config.yaml
attn_scale: 0.125
optimizer: "adam_variant"
batch_tokens: 65536
MLP neurons of a small language model. Each row is named by its layer, matrix (gate and up: input weights) and neuron, and shows model dimensions 64-159. Each number is 500 + 25 x the weight over its row's rms, rounded and kept within 0 to 999. Numbers have three digits each. A neuron's up and down rows have the sign that makes its largest values positive.
After each neuron's rows, "fires in" lists the words (lower case) most often at its 100 highest values on Wikipedia text that the model never trained on.

L5.gate475:519471508515454524472519510469471514473517517487497505544489515530477533513494553535484512483484549530466501519482504486503507544477499480497465518480508530558512511513516524485463560536488525494516478509527505535530496558533501510503499525514495471525546497519503524496505489525496496483
L5.up475:467454511524506512512494468470478525497496517507540512509529510501496512469536515502486548567476549519510477520477482496521425537487537492473455488513521546526461551483480505475493529505494509499522518493473489516471506494450483461490539519521515467496481507498570496509512546526524513502
fires in: "he", "she", "it", "hematopoietic", "they"

L6.gate110:513489482478474530522474520532489494519513515487493497496502504488490525484496512506475509528498481497509505462490475486494474466466485515489435525483473519484499549483464485517499481474525507492469509501519429548498508451541530531527565472481488493496478492512487506480490526472480538516
L6.up110:510504507509498504509464525528510504550451530519487464512527499469522462498498496510484520533484477503511491532491462505477475469501531529499486521495512551467433509501537478477509532500521481475481493478551453538473514512488460498507477492485534516477482502518514505471450516528454500458
fires in: "through", "along", "into", "from", "of"

L6.gate497:465466525496500528509528528482531529515504499518501518496497491476532487484441526527535460524529515483507543480480518503532463521524511496494484505510487502462482558464483500477492502530485517490504453462468486477474499555468504519509526499501514477538489457512542480447452522520539503500
L6.up497:504481513517480536491498524469529476533513511452482481489492519473505443509503476490479448490504496439480521481482477452501503446555457459489538529510523528476484540507510479476504498528472479496517481486501500522521541467479486487507480504508486486486472503489528517479519476486469536477
fires in: "in"

L6.gate335:448521479519495487445539519508501502516491494525525537486505507448538480462487539481519510487476485502483480478487508476492543487473539528465519543502502492506512453494475497497507492502473494553554482488489529550489579510469522515495502510498478501488509459461489494508487527521501553514
L6.up335:486522466504492470479528518524516481493504509480560540500467530457533503500495517473506503497552492499488481485480486509532505477495502461464520503455519509517498464495490513496509492521483484532512504510496545517511518579488537451534469493483464525461534468489472494526522548504524530527
fires in: "is", "are", "were", "been"

L5.gate401:503458538489485510469488508497531522502479497492522484506507504506499473506518512499511486539504482515500549542464534561518461475540545512514489517521479485499477515490503552528490463509504509506485488478517554521458529500450539511525490450454514502462520479492516507489513523473490480522
L5.up401:534555481508541496523503507550539478484458470528503521512500536501515527498498505519502489481489504475501468487508505531547525511496485508507450515487472531513474545486497457461498561528509507500452469439473449503500468499531493470525519504508501491518540483496500507512469543503560516510
fires in: "000", "400", "500", "2009", "2001"

L4.gate522:511524492510500481482507470483494515497508527503521490484507500510500507522548481520458535487534540515510504470502503497478491518483482491489512500466525498522538498529509523528536522509523499490489528522498545479484506484514465509512518472489482555503515499521485502527513464494480479488
L4.up522:507520475502507511452528511507493512544512469503493510513514503512531512467491519489483554490521516481517503496519490497480514502451503472504491494473505471578518540505493484494550498521507506495523493509496513463481492444443490488524518538521452518548472472518500511525501514512520524525
fires in: "airport", "adventure", "state", "mississippi", "currency"

L4.gate86:500473525472537471504502454508507486517531500505488525501507506492462508459454473540528503494509511500508517473482483551493468491460521538474453537482542479511488494491500510514498524464518500483487565531514456511481469488495517523489575455474525490540466498489498465536481491469524454475
L4.up86:515496490493513443483501512501499551523500482521490521511471528520480500496491475526494493497528501552521524473489494575514491467442482517489509472497508524497527536516450486535523516504528534499480520532506467493489491508462542511471532503534502526515510512532530514528515503549492494453
fires in: "him", "north", "johnson", "democratic", "republican", "himself"

L4.gate174:544510527485520481532458502527517519480526465474534501485459501465502512484544500475519498481509513535542495505514518509505466483458504493551467540479475501506511542523483477484548501512516471481479458448518500528566444504500501552501450489480480483507478515497482507506519500521492499485
L4.up174:520486506523527501475469500439481526498529438490491495485468475512526486527524464471507533474491535506485519479505499558495469517462491532531460509481466513544519502525439478497542508516511508539478544463470566492507462524476510502519493497489526485501491480495550510539513475535496536503
fires in: "it", "squadron", "congress", "parliament", "assembly", "division"

L9.gate487:521458515494515503481484507464500460474508532535497470476506503482519448499498488566514477474523484498467549516491504513475506459519458505484489514510494529514495532498490512501521499524519508515435517510506503530525524478504501474495536505480449487464485494498474431461462500501534476462
L9.up487:460511532527503473468510514503518481526522524496450468456492510525488480527547505500480584499476455498506506544517501489484504498479458502482504454496487481518486506470478472509460484505475514508510510519508465528452490477506495472485529544469505494494511529524471476513410561497500487523
fires in: "be", "from", "become", "into", "used"

L4.gate37:510538472494464493511467506509463523458514478524484501517533535530467498479519527487518494488497525479501531515519499516492497515459457531480484524520518514456500521483494454471473522546481531491504481512497481503536556483446487467510460547542513492477533466551473500512458556514492518478
L4.up37:537531481530467513462494506515524539456503552473483481490502514534494501500527518509467529466513547521506533505499491476500485452514473508489536464513521520509526505487507471509511539542479483498517496480470535458516517544477470483500450503539476559515523494526505523502461530478485522498
fires in: "who", "which", "department", "system", "commission"

L4.gate161:478460518464514493512514486549511461559487500468454503481532511511494476489456496512508519478530463508436507489470497471505508469507492477489487504510514510497492515499536483520487468472486504479506511503508447515501517480524505555566525450448489453508500504451515511456509503504432533516
L4.up161:476506472483521496494483474462482537484547545535479517499525476492502505502475539530495484515534501477503493494466515488524477545486506502453492477557518533490479505516490523508528505524494503499473521470470474493450537494474469514492506502486486489506496499530436509498526515483528537531
fires in: "his"

L4.gate167:503476528511511524481529491488488470505500511516475486547507514537504528471544454486462491503496509506543436462472496504467496530481520532498459547489484524505517494490500516497528508499510509514518498464531492538527502480508533511518518508519514473490475450485523493522534480517470465489
L4.up167:509483510496499511496540442496473474433515499497499517548443494533513518478533514475472474511468538566506480465475480494508511548526531523483497522485478510498494479518468509467512527502457493527526489482503514504503484510491518513470489490506501511461505505492528549492516460513488546465
fires in: "south", "and", "ottawa", "european", "they", "north"

L5.gate46:477483523496496451521528544519445536497505525500474465515557521490476485528483514484484524542531512486537553521534502527501493555510479455465445510513530501510540542513512491541484511501497491496473515502530507543478498513485478510504539499469475506492537502519502464501502519480508555455
L5.up46:523438513515515460521501506514515543515557453474527504507517499518493488502524469525525493530486507540506547492491552477473547473521478515520473529490485523520487520487511526509518515485494484489519506497526492531505490463493526510462487486513464479514466493444509506498531411505457512488
fires in: "all", "west", "new", "back", "ellerby"

L5.gate146:511504476495474469526533499481473488506506560539440516521515522500546509505475471549502510513481502488501543519510490478491530513521500472515486511492507497516482489514496509534521518539495485492533508489524507526517489492516511479467518463485498499505512517530521514508490488514542472542
L5.up146:515498544546479493471532496512519511474514520515495498464478532481553454498504476473470502522524495480498513485499536543485488496520496514515509473521565496487498501518474553497494488515484504491503482510534506508548477507558475503484503480442498520480471489460498521509545483491489466491
fires in: "had", "career", "which", "scoring"

L4.gate493:490517533519443478484500533492508535484519540506503539464486473459484552473496499518453494468521514502489522537482490514456486492511508478492522506561482509493548478463501503470509498480505531488473484485477527454459502514532538537547509479509473518511526490526518489517465488503463518462
L4.up493:507509482492504501516502537451481487441484528503483529506482496499500555512521505462529490530454523533542459517509512503477531520468522527515522528469521494514498464497480492485504507499529527467489497484507525512514463478525502514507474499524519486490464516511502529544535457545518493531
fires in: "team", "series", "snake", "group", "staff", "committee"

L9.gate78:528460511536522539495487525470510444491490491511472520534519485477521456499509538462490496508458537485474479551513506519467499505505522457489491502528521530491446509458540506470523523505517507533498516530504527535496514505537557514501529500525500483498494547492549500482441507521499473476
L9.up78:530460526515502536490499479491528497466532511482523518556451491466530461529494490507455493492513497493494519514499498525499498500512518485479529483511535494477499456481507509499550519477510491537486492462530528493530477551529510487526476529495468539497536513487528444488512467471467486456
fires in: "and", "however", "but", "their", "although"

L4.gate494:453516454451521513481486539491506547542520498508504496509545494483488468459496493480490490512499479510527522525497518464511488487508531482495476467553482501492503533450535495516469504496541490518501507519491475482468497476476497518487518472490476494498500471477488479483466518456494562504
L4.up494:512529508493470519480502514469504460485513491466548504473505516493511501490460505507474506501496500487494515491514487454507516491500451450471470523517531517481510536495484506516541488497492508466482509516501505568502466519499514486503551541530490486497489465491533488482502472462447485465
fires in: "career", "to", "statistics", "many", "his", "activities"

L8.gate536:452499437518507518497530514481459511502564505472524520535468505516505483535503494526509491508497547475490509485520501494507460556521508509513495528511520525557477515512485466472498505541458467492479510505493507480498516478499506486532496526521503523499451431465493500472514455463536500497
L8.up536:526509516451480484476533489452510530524519493519507513493503517477514523475503517451495486523488488499508507494455518519510487517459493529472477499515480505474529457470482507466538499486532506513528485491540539503523512488524532510514530449524492486516525479473509485486532483514507481570
fires in: "and", "it"

L6.gate231:512493507511562508519477483453490443535501519511501528479483528542466499516488505486505522481499524523510507467459484479528489509521498534491494561519471505550495478493451504498442473504518481453489541470490531524529487514495561503443554510498468488492464502527553495516494457463506458480
L6.up231:538524485474527463474476469437533492514526538506525484476486511511521523519500458479468549485478474504520521535500541509507509477486472511508534495478488503500528491513465508503483505505546527438522498465514516500522463493490488521476529494527448514511495482547495504538472496497539473518
fires in: "states", "is", "games", "france", "title", "region"

L4.gate34:478508537491482517476529505477527462561525480488482497518498532521513490517525514507487506512517501480460494502469479448515537504515480488490456530519480482494509454459523493485487469479511501495523491514538520536492520514491516508518519459493541455473440482423545522504518530498505477500
L4.up34:503526475477465493452495510419525501545522468490464479472461483496525526458522502522462527524478478513504545529474486492499481487548474513503469498488465503492481479531487518483562482505488508500505456459501509503493516511488507495464550528468523495495470484493510508558509505496499492445
fires in: "on", "along", "against", "problems", "manager", "students"

L9.gate242:495497477484517501481516469575475468538455487482471485523533543472474492521477516491495459506549493487518506488476473555481481479465466478455511486473440542508486523540504492467532458544504478502462518541460477511508495478510562497512485492524499493501489453508487551522497481543501504485
L9.up242:486491455487476499531521476528508499527520519496459462481491536485494484491549493515513501453492492482538519521504480505466509468564498488526514488499534509491463554493516450490515480507514522451519506535511491526540473552485514526480491483462474502481510467501500508482454498506483472514
fires in: "to", "of"

L9.gate466:493491472489487533490473475506463516462523502497528519491523521507463531513513495491479492432519535506513488543496527508519462511480494483506468497510525547486494507503480524499484500475503518449470524481496499523523464462505513541486490544488485505477503498508514523490521499502490506511
L9.up466:502547455481480523514547497465487518489520499470494488481501486463502513512450525503470484452473534505499496508498534487496473512485525546521506471549537503446486544521478519500441499492510533486458508480503486538456526485474484498488484477476521521514491493488524504507483481477504496447
fires in: "his", "had", "first", "her"

L4.gate387:436473527529492472487497504480501470504474473538499502532539475493477460488525494488497523491542511520485483445524498498503505500503508465479491476521488548545489505484495464488529494515493514515517546499473523498504502502409482460488521479485521496509456507457459444482525511485500496508
L4.up387:517508511500518479540493529486546491495492484502507492455510519537543510491478482507496501477447470480474543513565489508480519461448497533536513495456529499483510507533487482482466487467488537546540517471517498512520498476543487507483533528538526492500512499491498449481487535524494515539
fires in: "also", "later", "eventually", "further", "often", "rather"

L4.gate568:482491502508475514530505457475487481494470505525520520489554507540464482514527543501508517537463505510489460513498454496505519549455490454489474545471490507521510529447501497490508505522482480480528527528498517528495485473474494456510538499512491510531492500527502485520518555510551501538
L4.up568:492477447499480473500510503491489522422467536503470507485496484502480526514502479501478512515465516547496497527559490494514513561517494455524529471492510492533531504467528499530550498531458438497499483505498492521535459505497478538546468528486498514532521504544524500505508532537519522463
fires in: "the", "an", "pandit", "it", "he"

L5.gate52:478470583519474513476506496453457469507529531507499485490531507491531499507515524505488466513511517497514530522483508492487467498478520464512483511521493514482524533460527507499487453510510475471495554499534496565490488489502491517506507472475499505518503458488513495461489493482463528459
L5.up52:526487531477534487512466543509542484473487488508501516495540485511483464472459511532525491514519485518563532523504509492529512518484471439485452537537472548542509509517501491511543504468497501528502494490453495511507469511473546442524471523469499493508498545520482516491493451514511472489
fires in: "his", "he", "and"

L9.gate65:547489532464522524522504480516526533481510508449493464484511476479502445532482515541455510528521495488538550504486490481479497497501503514475481487514496532484490500498470528475500534499545501524491495481514508506422486513497497482496526458470495513524497498470482479471541489479494488538
L9.up65:505453510488556498502509518492536512499483501483469475507510547474528509496525533527501549493481525474534544518494466486509522500501488522520489493492449508502458518476477480534485536533554499440506535451507475544476512505491547492542500505516487507560506491496468497513505478475505511525
fires in: "at", "having", "with", "toward", "near"

L8.gate41:500449491504510518492505565515480475458512539493516525537529524481472506507491515485489490476508511469515483487492542498492499532501520474463467491481480526514512508543449527504521504460519502462530487477566478473454513524458540519518506485460469505527480503478520503497507538489486506477
L8.up41:489541471504547520527518544523513503543480529519457437523471502453523500506508482505494537497506463447497518502503499548465514540492460462498494513523472551513505509502463480501435508499506540509537474520512478534504459516494514516504538505469497484526525479517493495491491512508521534514
fires in: "made", "is", "with"

L4.gate417:478462543509526467500477511537517446491463485505529550518514531516536483452472471485477509495507456473504480515500537512489512513479500441518465533477484536524480528495497475499499518468531476472495477477514510513493507468537505552517524520473449478514488518486482466479503484533466527497
L4.up417:502504465492504506508510529530510479495451549525516499514499532534526524506514451489487506504500471471515488508512542524476529507549510421548476479488509498484462498493499479481533475457463524489466484477552540520478539504510470487541519534469468522499508521542471510477506474546462508482
fires in: "south", "north", "released", "early"

L9.gate453:498471512496580468461490501515496488473470490507502483473480476477537495459483475456476511476513497476478508469508530511510501444575475489498481505500472506527533489504499532510451469525558453502499518482529476487511478533472540465476489540449507440552480509470482521533441537501541508539
L9.up453:521506457508510522514474522555489474472502489531509519508518513497472589525458474514492479481487496513496474489519492475531518483492456536517529517556446503476531463454465500479481512495511462507485524533503473496495495501501515461493488506523486478543517459481475527473485452543489501499
fires in: "was", "as", "is", "been"

L4.gate208:520497466474535485541467494483487504525458509511532506519502475498552510489485494487484505510493471519523519484509528509480500494511483511538469538538526534479484526494530513502500446481494472450476480479519492560539490502501489491495509485465446475502442518513545548516475506526523505535
L4.up208:519524520472477506513483519490553502519506503521511456492526466492517471491514513530532495501511505494534546491506514550510458462523472464508530493525543472479522504501521492496519490489513525509444463501521506536486486539497486519555471473450496517534472517473499479503499489444500534516
fires in: "to", "trains", "attack", "group"

L8.gate330:525518494529570501496493475541471526535508540498479474529483468522474524521513484502498520492500540519494497503522507522511494500505468538522457458507481518505545495473491487481475480489516546507466503517511498501492524501468535497464526512511480496478495506530476489504474536491497528514
L8.up330:519503513514520514478516519459482462545518476485530510517473525542512476505493481516482497469508519489490448469517483515481491546489499486530493503536522511472511497456464447500530533518539439508461499443486500520532496477486522495494502541519463477491506454472465480468501539525486479463
fires in: "and", "in"

L4.gate205:483491499481452530523494465498484501509524507552470507520531486474520501540478522520484466520520469523541497515452483514555461518490533494505488514515491545502524534488477463480497479494487442535513478437442451508479482525469538500469482483494503477527516492541500480484475500505505470459
L4.up205:505523479498467512475466527495510497469567484523532451528492511482516495543503476561475495493525491519534510461456478493532504516486502435484510540504515523491524493501450487522515476479510484505497508477476534496531531536521466490479480505475479514508517523542492464485502525450495508501
fires in: "general", "country", "state", "rauxaf", "korea", "history"

L4.gate5:508514495492474544489492537475467547501494525496500517493527494495537507530498557483471473517504500466498508487473511513537471492484495514485492528562504528477491519493503489491454514520484477492486485513523497480437528535494543478489534505500471525483508511453528495526489533476481514518
L4.up5:519473469504510477513482519508506536482483520529493507515532481502458460521489489497506485504489526518501473526516494509487530528512493470467506511514504526488472478507454472483541524519484493498521521500458483443507500530464518442526471513498539517468520529524458484486474529526513470491
fires in: "she", "member"

L9.gate555:508504519546519481479484497463534485544504506514495496497482522479508502536504532523492526481471483470523534488532467465480522460523526558495490507508472480532487475512448456477503516523549471514538480482529514525473466428511505524510525490534512471567471483522538476508499496497495527505
L9.up555:462507493481494473502526528452523514506508466477509529483496554542497528473571524537473532505470538516469492459494540506531491527476475477511518468488508465519514521540487545494478496505517515488521542458503491481502493454484522538496493494513502508502454542479500482488500499502463471518
fires in: "that", "who", "which"

L9.gate114:480486535525448531472501540449484484508522499487465501546496533455490503509500485534507544525503512557580523485528514491472463511465508494516510526543525473483511470513487534479501497519508503512550531486482501497510488451478521533489558500517514494502498485532555479536488524512502499507
L9.up114:529476479536475502470460478483516488507501533457520457531446502536468482506543502503474514510516505495497538485509512520505490494510503499579533524519495510507534467524503498508516562488510521518482486471515505515510486473529513503507519449467482530430450479487530507556493461495491522473
fires in: "in", "on", "under"